Weights of a small GPT-style language model, trained from scratch on English Wikipedia.
Size: width 640, MLP 1728 SwiGLU.
Architecture: RMSNorm before each block, learned and rotary positions, untied embeddings.
Training: a variant of Muon for these matrices, 1591M tokens, 8692 steps.
MLP neurons of a small language model. Each row is named by its layer, matrix (gate and up: input weights) and neuron, and shows model dimensions 176-303. Each number is 500 + 25 x the weight over its row's rms, rounded and kept within 0 to 999. Numbers have three digits each. A neuron's up and down rows have the sign that makes its largest values positive.
After each neuron's rows, "fires on" lists the tokens most often at its 100 highest values on Wikipedia text that the model never trained on. A number after a token or word is its count.

L3.gate1182:433461502513535498493500493517525507512475542488555510495428455473480519534480469489515486500521500485498446499512487536507491490505536501495500513510498491510540521507507470518497498475500499486518538453516483467529496509501533525549469517481503514522464479518488477500508431492540493462514543564470483504481504512515532544505471448497496515478529476529494543486471492523515520533484
L3.up1182:490481497493519555507523559528500520490503565465493457525415521496462493512515514533508494492522519504500496527516530543502546476501508498472503509512478546503519470527531443507493491489571528484489498462486489467507528481510532495502489492496461502538476565539501537487498481526502504487446505518495481534488496538501495531502465532529483485473531468500503507521462523486525517563506
fires on: " %" 15, "%" 13, "." 13, "om" 6, " total" 4, " Fin" 4

L2.gate1088:471525487495518502504519478499491509491526467474528465452489494533509515539516510534489524514472522484482467515527519469522470554493480472548495506505533553513506509488476509485488489528502515467497561506514481468498538470494503510523471560495504473519513517513507509479491483539520451499497528498554535515496557499507498494513459475476508476462501466508456464478488524499479521499499
L2.up1088:492489529525488486471484496486532452519515498479494470476543501528544470499472472544498466520513491514488447483517526508514489522494497486548434494539511517472508467496507498480481513503475501509503507510487489489479537473458488484502480489529548527515525506510537455521495488496544498519457514501550521456502538497484469528507537445517509442494500487496468467520495515495503503494503
fires on: "ank" 20, " Cl" 19, "ink" 12, "ord" 9, " District" 9, "ail" 8

L3.gate383:498512506505520496512501521463491486502464529493466515505513488489521480510514527469527451491481527475537483487483535522485513504494478513539507491482497452517447504529502452495508544533530552465538467547508483558528487510534531507480486484491485520511512481503504489539476497475471518515518496451509487545463505553496487455521514489498524506484481538504510501537513492452538487520508
L3.up383:493536496566515506511501451530483494455478504464461449552456493504516490460525485495469447519503540483523495554520476514482524498459496519495494513519516487488472500546475480477513531479508478515494477540522508479546500487503498488527527478483497497528480487459497473517463482513516550487489499481464518510480474556516513505491478470515478516485496489468508485539522485469475514451522
fires on: " |" 30, "I" 15, " I" 10, "ory" 8, "ust" 6, "ous" 4

L3.gate526:522447500457538445504531517494483488528510479536498500494472501531473477504519536463487475486520491474468497468503519482512454437456512521496485490525512529536531519543528481545507520532479504501479509497497477513500535543506464503531505480484480495483503510476460488450511533516475497539474550516486524523526522473495530438457463535510490456482475472507474503485463461502472492444488
L3.up526:488455461501521465529523502497527457478502524477521456508506486506457505500486530494498498469519480503507471518470513493489502471516496490504434486517540530486480448469483509504501514508530476549519488518478500530492494523507459536500481461416546459500510468479476498469495523517493479507563454538463533480484517488475515495526556491478468510505483506494501496524505525577524524493537
fires on: "|" 33, "201" 25, " break" 5, "==" 4, "op" 4

L2.gate1264:488530464490466480509518515536473456530495514504507504483492539521470470488509523464508478528524439505507466473484486539517519486540514449454515514449510503498481494526485495504536503498499456502480525501503507477496496475471508497517517519486478479509496489501556484475514511514483501515499485492556523527495491471432527489510511463446467515459525472480493539476515496488509477505448
L2.up1264:526463492510500484514493537523477503515541520504483542464503515440537478551499499491493493547503512497517468494502500491490480479504510485488444485485508484467491479517514525439521532491511468515553516478462543484495478507516494495492503461531457487495512550519513507532485455464513501543530548454496500510460460498529494555505513478501452522472520483491480495509515518495579487514496
fires on: " first" 29, "th" 23, " next" 9, " last" 7, " debut" 6, " third" 4

L2.gate674:535514496462446501484495524510486526525507501498485491537472501472541494466444482486519509516485463486481524492518543499523513464497449521486493476510473512539500481479500488519487485473501483522510515437545502492509510509501467496513507481480485475508522460439479484531534442481496489531520477501480525478488538536543469510475497473502517507542461507504480475498496507495487504506528
L2.up674:452481548477507505504476519541504531518520485438500496510482521521527482476502476455521492522493542509517482463468502511464490516463496560527499470460518483494503564509542522488533507498466511497494479451511536454522509466452455507468525512520528503528505503500471499470520500519539471497448486513521508513464508469482470532502549465499506484513519530532475468496482527497467524475510
fires on: " trans" 30, " Ex" 15, " Trans" 14, "==" 7, " Ad" 6, " ad" 5

L8.gate1476:487481519495505490514566518505514471501494525473495519436501506529494522506505492482517486525527526517507501486542486509517523490453487550480512453473543480486524516468507453426504486526493541537494465554491522510508517477542476492454494571513513540512509512494521490518479489541470450510512500512500525508473515488478481487495520503462497517526458468548451476517469478502502546482499
L8.up1476:505520492492523474481480510500513474469500525492501511481468500475473505487520490470536488473474514490500447571472525506534502461496517511481505481534523431499474533514496508537533533472519475444525511520512477480472493465520492517543534500540531489496516498513518512509531459498496489524527527494492518483485484495443522466524502499527492496437502483527473469527533521506537481483489
fires on: " on" 24, " in" 20, " of" 11, " " 9, " for" 4, "2" 4

L8.gate1179:521479538470481512486524527467518513512509490488500567495478486476521493504500484512512509497523497482512491516526452518486481480574424536504527439534527491466506498530501481471516513465449526541523522524480508498480483456518510455477518474534558515505454502489474507501484481537541498526542490473505425486491503496497524511509524491447492498516511508502502574461501515463527525472521
L8.up1179:498511497481466504493495506489448493534478556457463510499464477507460467513495505507487514477479515520536494510478492496499525520474465462490489488534536497489506511478497466523494510474543511500529543528474549506505483498525465464529499504541490495543554495518518499519497527511458506493493505471495462513538498496513532509506473491501539491498490534482515451501526519485513474487436
fires on: " in" 68, "in" 9

L2.gate1205:522470491477529519489482502528476542486497471524483528483522531502492501496459438506507518539498507487517527499522513567499514439508481495504521473543486488511551511498500529534533445543490470499495459477542522486469557483502508501444485498487489510470500478522517495529495488520491477467535469463484505548507557472528513505540499526516536478523491504540457488508506480513497500506476
L2.up1205:526510480494526491476517500468487517486554468507502451495460500514495484493471471508570516520548505509514520534388515498493476488479532491541515510536524499516499497521499480503549461532474484476508468545474482412509543512457498512485495483465447512508527491460493497548503517457492512506524483493470463508488548476513504530489517500540507492548475505552490492492496464482494485469492
fires on: " Al" 43, ":" 15, " Del" 12, "Al" 12, " al" 11, " del" 5

L8.gate1575:547476507482452492517521484505519462487481518487465500497541527479477525510518487470556473482514551459496470508504500489507524502436471487514510520503475541477538484491473491506496475519466508507486499483461479461509444477528505480513516520460494518504476498502448544485482511516488502485464505506418550473443514524536484400508559484545480525514518471494503511430514489498545537556500
L8.up1575:560511498478476522478481505509446505480486504540451512479508478490494483476456544489492482506493522490504487507499507465520522558538485533496504512539514505471498489456536463534519481509496473492523505502436523501519463475504490474516494503492502470520522491454487558512489480525492494536508513430496542461510492481509517510509482489513526492490512512465499521467528482464460479511494
fires on: " |" 26, " the" 15, "0" 13, " " 10, "|" 5

L8.gate203:505478503543516497452477506499500497453483507535530529510514480557486511489498529532496488486490490510494506491524540483485477555459485521483519500528476460441474500474498478506497501462497512495511487531508478492490505475496506461480538520467497497455463494520510536487504533493536490528523505522521500530502460534523505505506566516487481449498519549464500485543511479488497456490452
L8.up203:471487484485471522525496483459495501451521500486500504548434545498499501508486487525505484508462479489521487504467443482535508450492464530517523519476514514432477499448508475504515525483476448503460516483493483469487494501470484474495513531510494502518499519473539518481502520515471507483529468504490486546495522532460502488496474519508540480514494485498542490504519523536485530501529
fires on: "-" 24, ":" 10, " of" 8, " (" 7, " " 4, "=" 4

L8.gate1511:520481505500509483489503490455509474491434497482507537527477488530499485478526478511499488499481515506502527511495544503477451503453521487475550513502537532494563515491492510472476505488477483504512507462507471522483505481501483499457532510498512471513495474506468462495462497468551480502511520518499523460480497482502454422498502491496494549518465473517506539509538508502483525444515
L8.up1511:527522502471497501479487484475525488532502500481489510519472479544463503495521511516510507478517505522488519479453523491487506491469446468522533491507529520468491492512507475535526508475504533500536517538513483499497523481506493470495489480558479487509485476480513432507507491500520491530501501508480517531510502525531515512486514504466518488466520488501518462461538521507512517507499
fires on: " in" 21, " |" 19, " to" 7, " the" 6, " from" 6, " of" 5

L3.gate1531:512514470475506553486494502478517549499540516512467505498505483479457496524496515513506538508494450531534504464511501494514490459485494504531437500474530490486480517459472480516452479535508519508472522519471500551503476548499471517479493554510449486523487515464488503510460534521516467515503501531487511488513517462531490493505456486571491536502505533486515530509528456481456462521504
L3.up1531:520497482513489518530497504541533467488497461517558491519527475546460516469472500541476510497471511535499511475522497497488503512495465471490504513499464542536520509515482488482500494503492512511489508495519479489515478538520490480515516504502493495482515512500516507487493494566476506503471516523505531501501502452496491507516516452486483530514538504474526492478503474504524498512489
fires on: " trans" 27, " Trans" 13, " l" 10, " arg" 7

L2.gate123:473471502452479490498514491519511512488482514522489533509478524539559538450469502541536497511514530472471497469518477475481529523509476465500522511535473497504471515523485504484480510492463471532526477478486489488502458534484508493476480529525474524467471521498516468486508499497457498493454500519542478509479498521536503520508499476509443480499555536465451487503534510525480471457504
L2.up123:479477451471471529526505443449466486517487566504487477512487455555503500526510485512503479521493482506504527492496495426522489547479471529493511523503529453458488491494489475492480545470504486549478516429505490522491468507502453532500504448485500530517482506531523520539466514455443468493527491531503456496514510505502516482501548488452518504535481488499508533490510469484475475492507
fires on: "-" 47, "–" 32, " -" 17

L2.gate551:433501482504512518544477494536524499515495554523485475526507503514473533531470504463541463480485504507526504491486489522474502505521487501472498528457505498470523498506503515493543513453478523452506519468526549506501510468441514519497489498478501491489503469500502503531507461458498484522523522486487510458489470526523475477465530450506501438505458495478467544508512488549469472471465
L2.up551:477525490500539530511485467487531476507504520535476510502531514548476535558523508493517488497474554527483495455465517495504516472504492479479516491494543499473509503468465485532516508496469497478509534528514516465475465476491527474522510522497505472528478506510514492483517483495461470487525492537498521515507464520511488483487471468514508521497500479500520564495541468533542443431504
fires on: " one" 39, " One" 8, " once" 5, " draw" 4, "A" 4, "==" 4

L2.gate1661:457518463500509498509503493504540482491473514454534507504508487519467505506468501528497557585514484501477483496489478493515508475473500527522525438510500523488542517488522514483499503490521465467475506474480548490495566487528486522522467502512445521527516476494518554505465490454524508496520457526476516489494485506542510506497513442517537522508511499532480499517496464495482487486504
L2.up1661:444514510525519518522468490513493496501500500505464507513483478535410536480526516509485513552505462488517519519503483563493481502505520484459506511492516504522509562457528508528528473470545509516537496489524504494469513494506455528507493479520457530526471484526513527549502462509501495577497551544492484506523527546483544486476485469491488484490511467457493469514494497513563526514494
fires on: "%" 68, " %" 14, " Democratic" 11, " Green" 6

L2.gate1188:478493531485510527483531501486521535510494488508501513513538547537520508485534504499511507508525532506468509478486563521532524479452506468494531499517486491461520507476517488463531489538515550511479524504530522523436531540447500553486550457506530476486527483502477525538500494541479528529467498513519541496495475503513494501529480457523496403507498510525517504481503517539488557495526
L2.up1188:486501480502502530503518480456508494539460505490548495515501517469488484501478472495528526493496520465445484465495490503517504558516528475510494496533485526488491525536465452458535502521504472505510510542515515460527476549506486508427496487516524491475490489508484550533534473494503525495493475513470526533513477509524500525521509487485529485514522541506495517550507519502486515538525
fires on: ":" 34, " Season" 8, " position" 7, " direction" 4, " place" 4, " Department" 4

L3.gate969:492498472485468490444469517505467521478509476507501456481525481489513492498480509524468484533491505457473515490482481515472486509488456494503503501522465479489505539498530461490480543486494488510511499513497481538500546495532508483491525484475535506509531497486524503527481500500438485515518456478488478480496521486503505510535517511521517480476495479533510526526515557504556584532546
L3.up969:526491488487489470490438534483492498497499461494519466477483488498464517529500495516494546477441498522500474535463474505449533513500523485513522485496503478472450507497470471521517547529470482499519494501460505495509490518541478527500473492502471511548545508501544491537526465494460512502560458512498539513489531535537509483482512493527505532525478518510509495504554487501570513511500
fires on: "1" 22, " of" 12, " =\n\n" 7, "-" 7, " in" 6

L2.gate942:515493511488458465495506478495494504505493495518499512488456475452567509479494487497445437495489490485506493480541506522466513506511503505506512488525509482516506532481523511501463544491524506458533560446498549493560489555481475496508511503504486525443514550493493509518438496494509504551494502501505456465470545490500484467463552509505527464492530483469513502528531496476482495488517
L2.up942:518507530483514449473479498503496533491494477519491459483472515471539490469511518518448469516500496497561525460502515506500497524479494516530439486474475504479497522468561505468518569482512530469479512483482471516539509528490477500547489470448516512499478526510541512538487530505474485550485508504497498512505498515495509490459520510425503525539489495500500504473499518469482485476528
fires on: "-" 53, "." 23, ";" 7, ")." 4

L2.gate1123:449479495512535523462524500507508502481536510531511486471494474515503473508445484486547511507551485485478491459474490524485510440479525519490500490518496489494508500476497509511523531510522513462499511494519525505471553500473459502485519532495509505478530514475508492483521522496509506498527508469527492517498521475538524475520525482507490487545482482529444502488498492458444462467491
L2.up1123:488499485495479502514557447500498515495511507513517522515506485518490527510488493463570571484547470459434484486510493549510486520488548472516529536570493534525488545480527529541499527526471480484516512484523521533509512477496487528478491508517463495485511471498532534466527532486439471480500478480518498509529519467519485510504528513474498501514480480496535521492509485498508498510522
fires on: ":" 45, " in" 44, "In" 4

L8.gate1056:527490455514498538487506455441503560499522475500530478460464458492482488521500504512471534493482521486533497494489516510523512487550471496515482516521536531470468505431505509530508515503488451515513468492488486469488549450496467507494511470467478475518502474561482468470485476505508493472511495505485513501505468474499497482488536476502511492484497485492523506508494478526516480517530
L8.up1056:497508496518451489496513422571467465511550492492475539495518477472475498470464473508523541483525528504516509482506514522494474504472489468516498464514489497513503536534495489475540454479494521495484524489505536504493522547507497498479444455524470480491521500500502490475445507503503499514438459503532521573554554537505461490511481503530522483496502487467513524459469459516484487517512
fires on: " |" 30, ")" 13, ")\n" 6, " Indiana" 4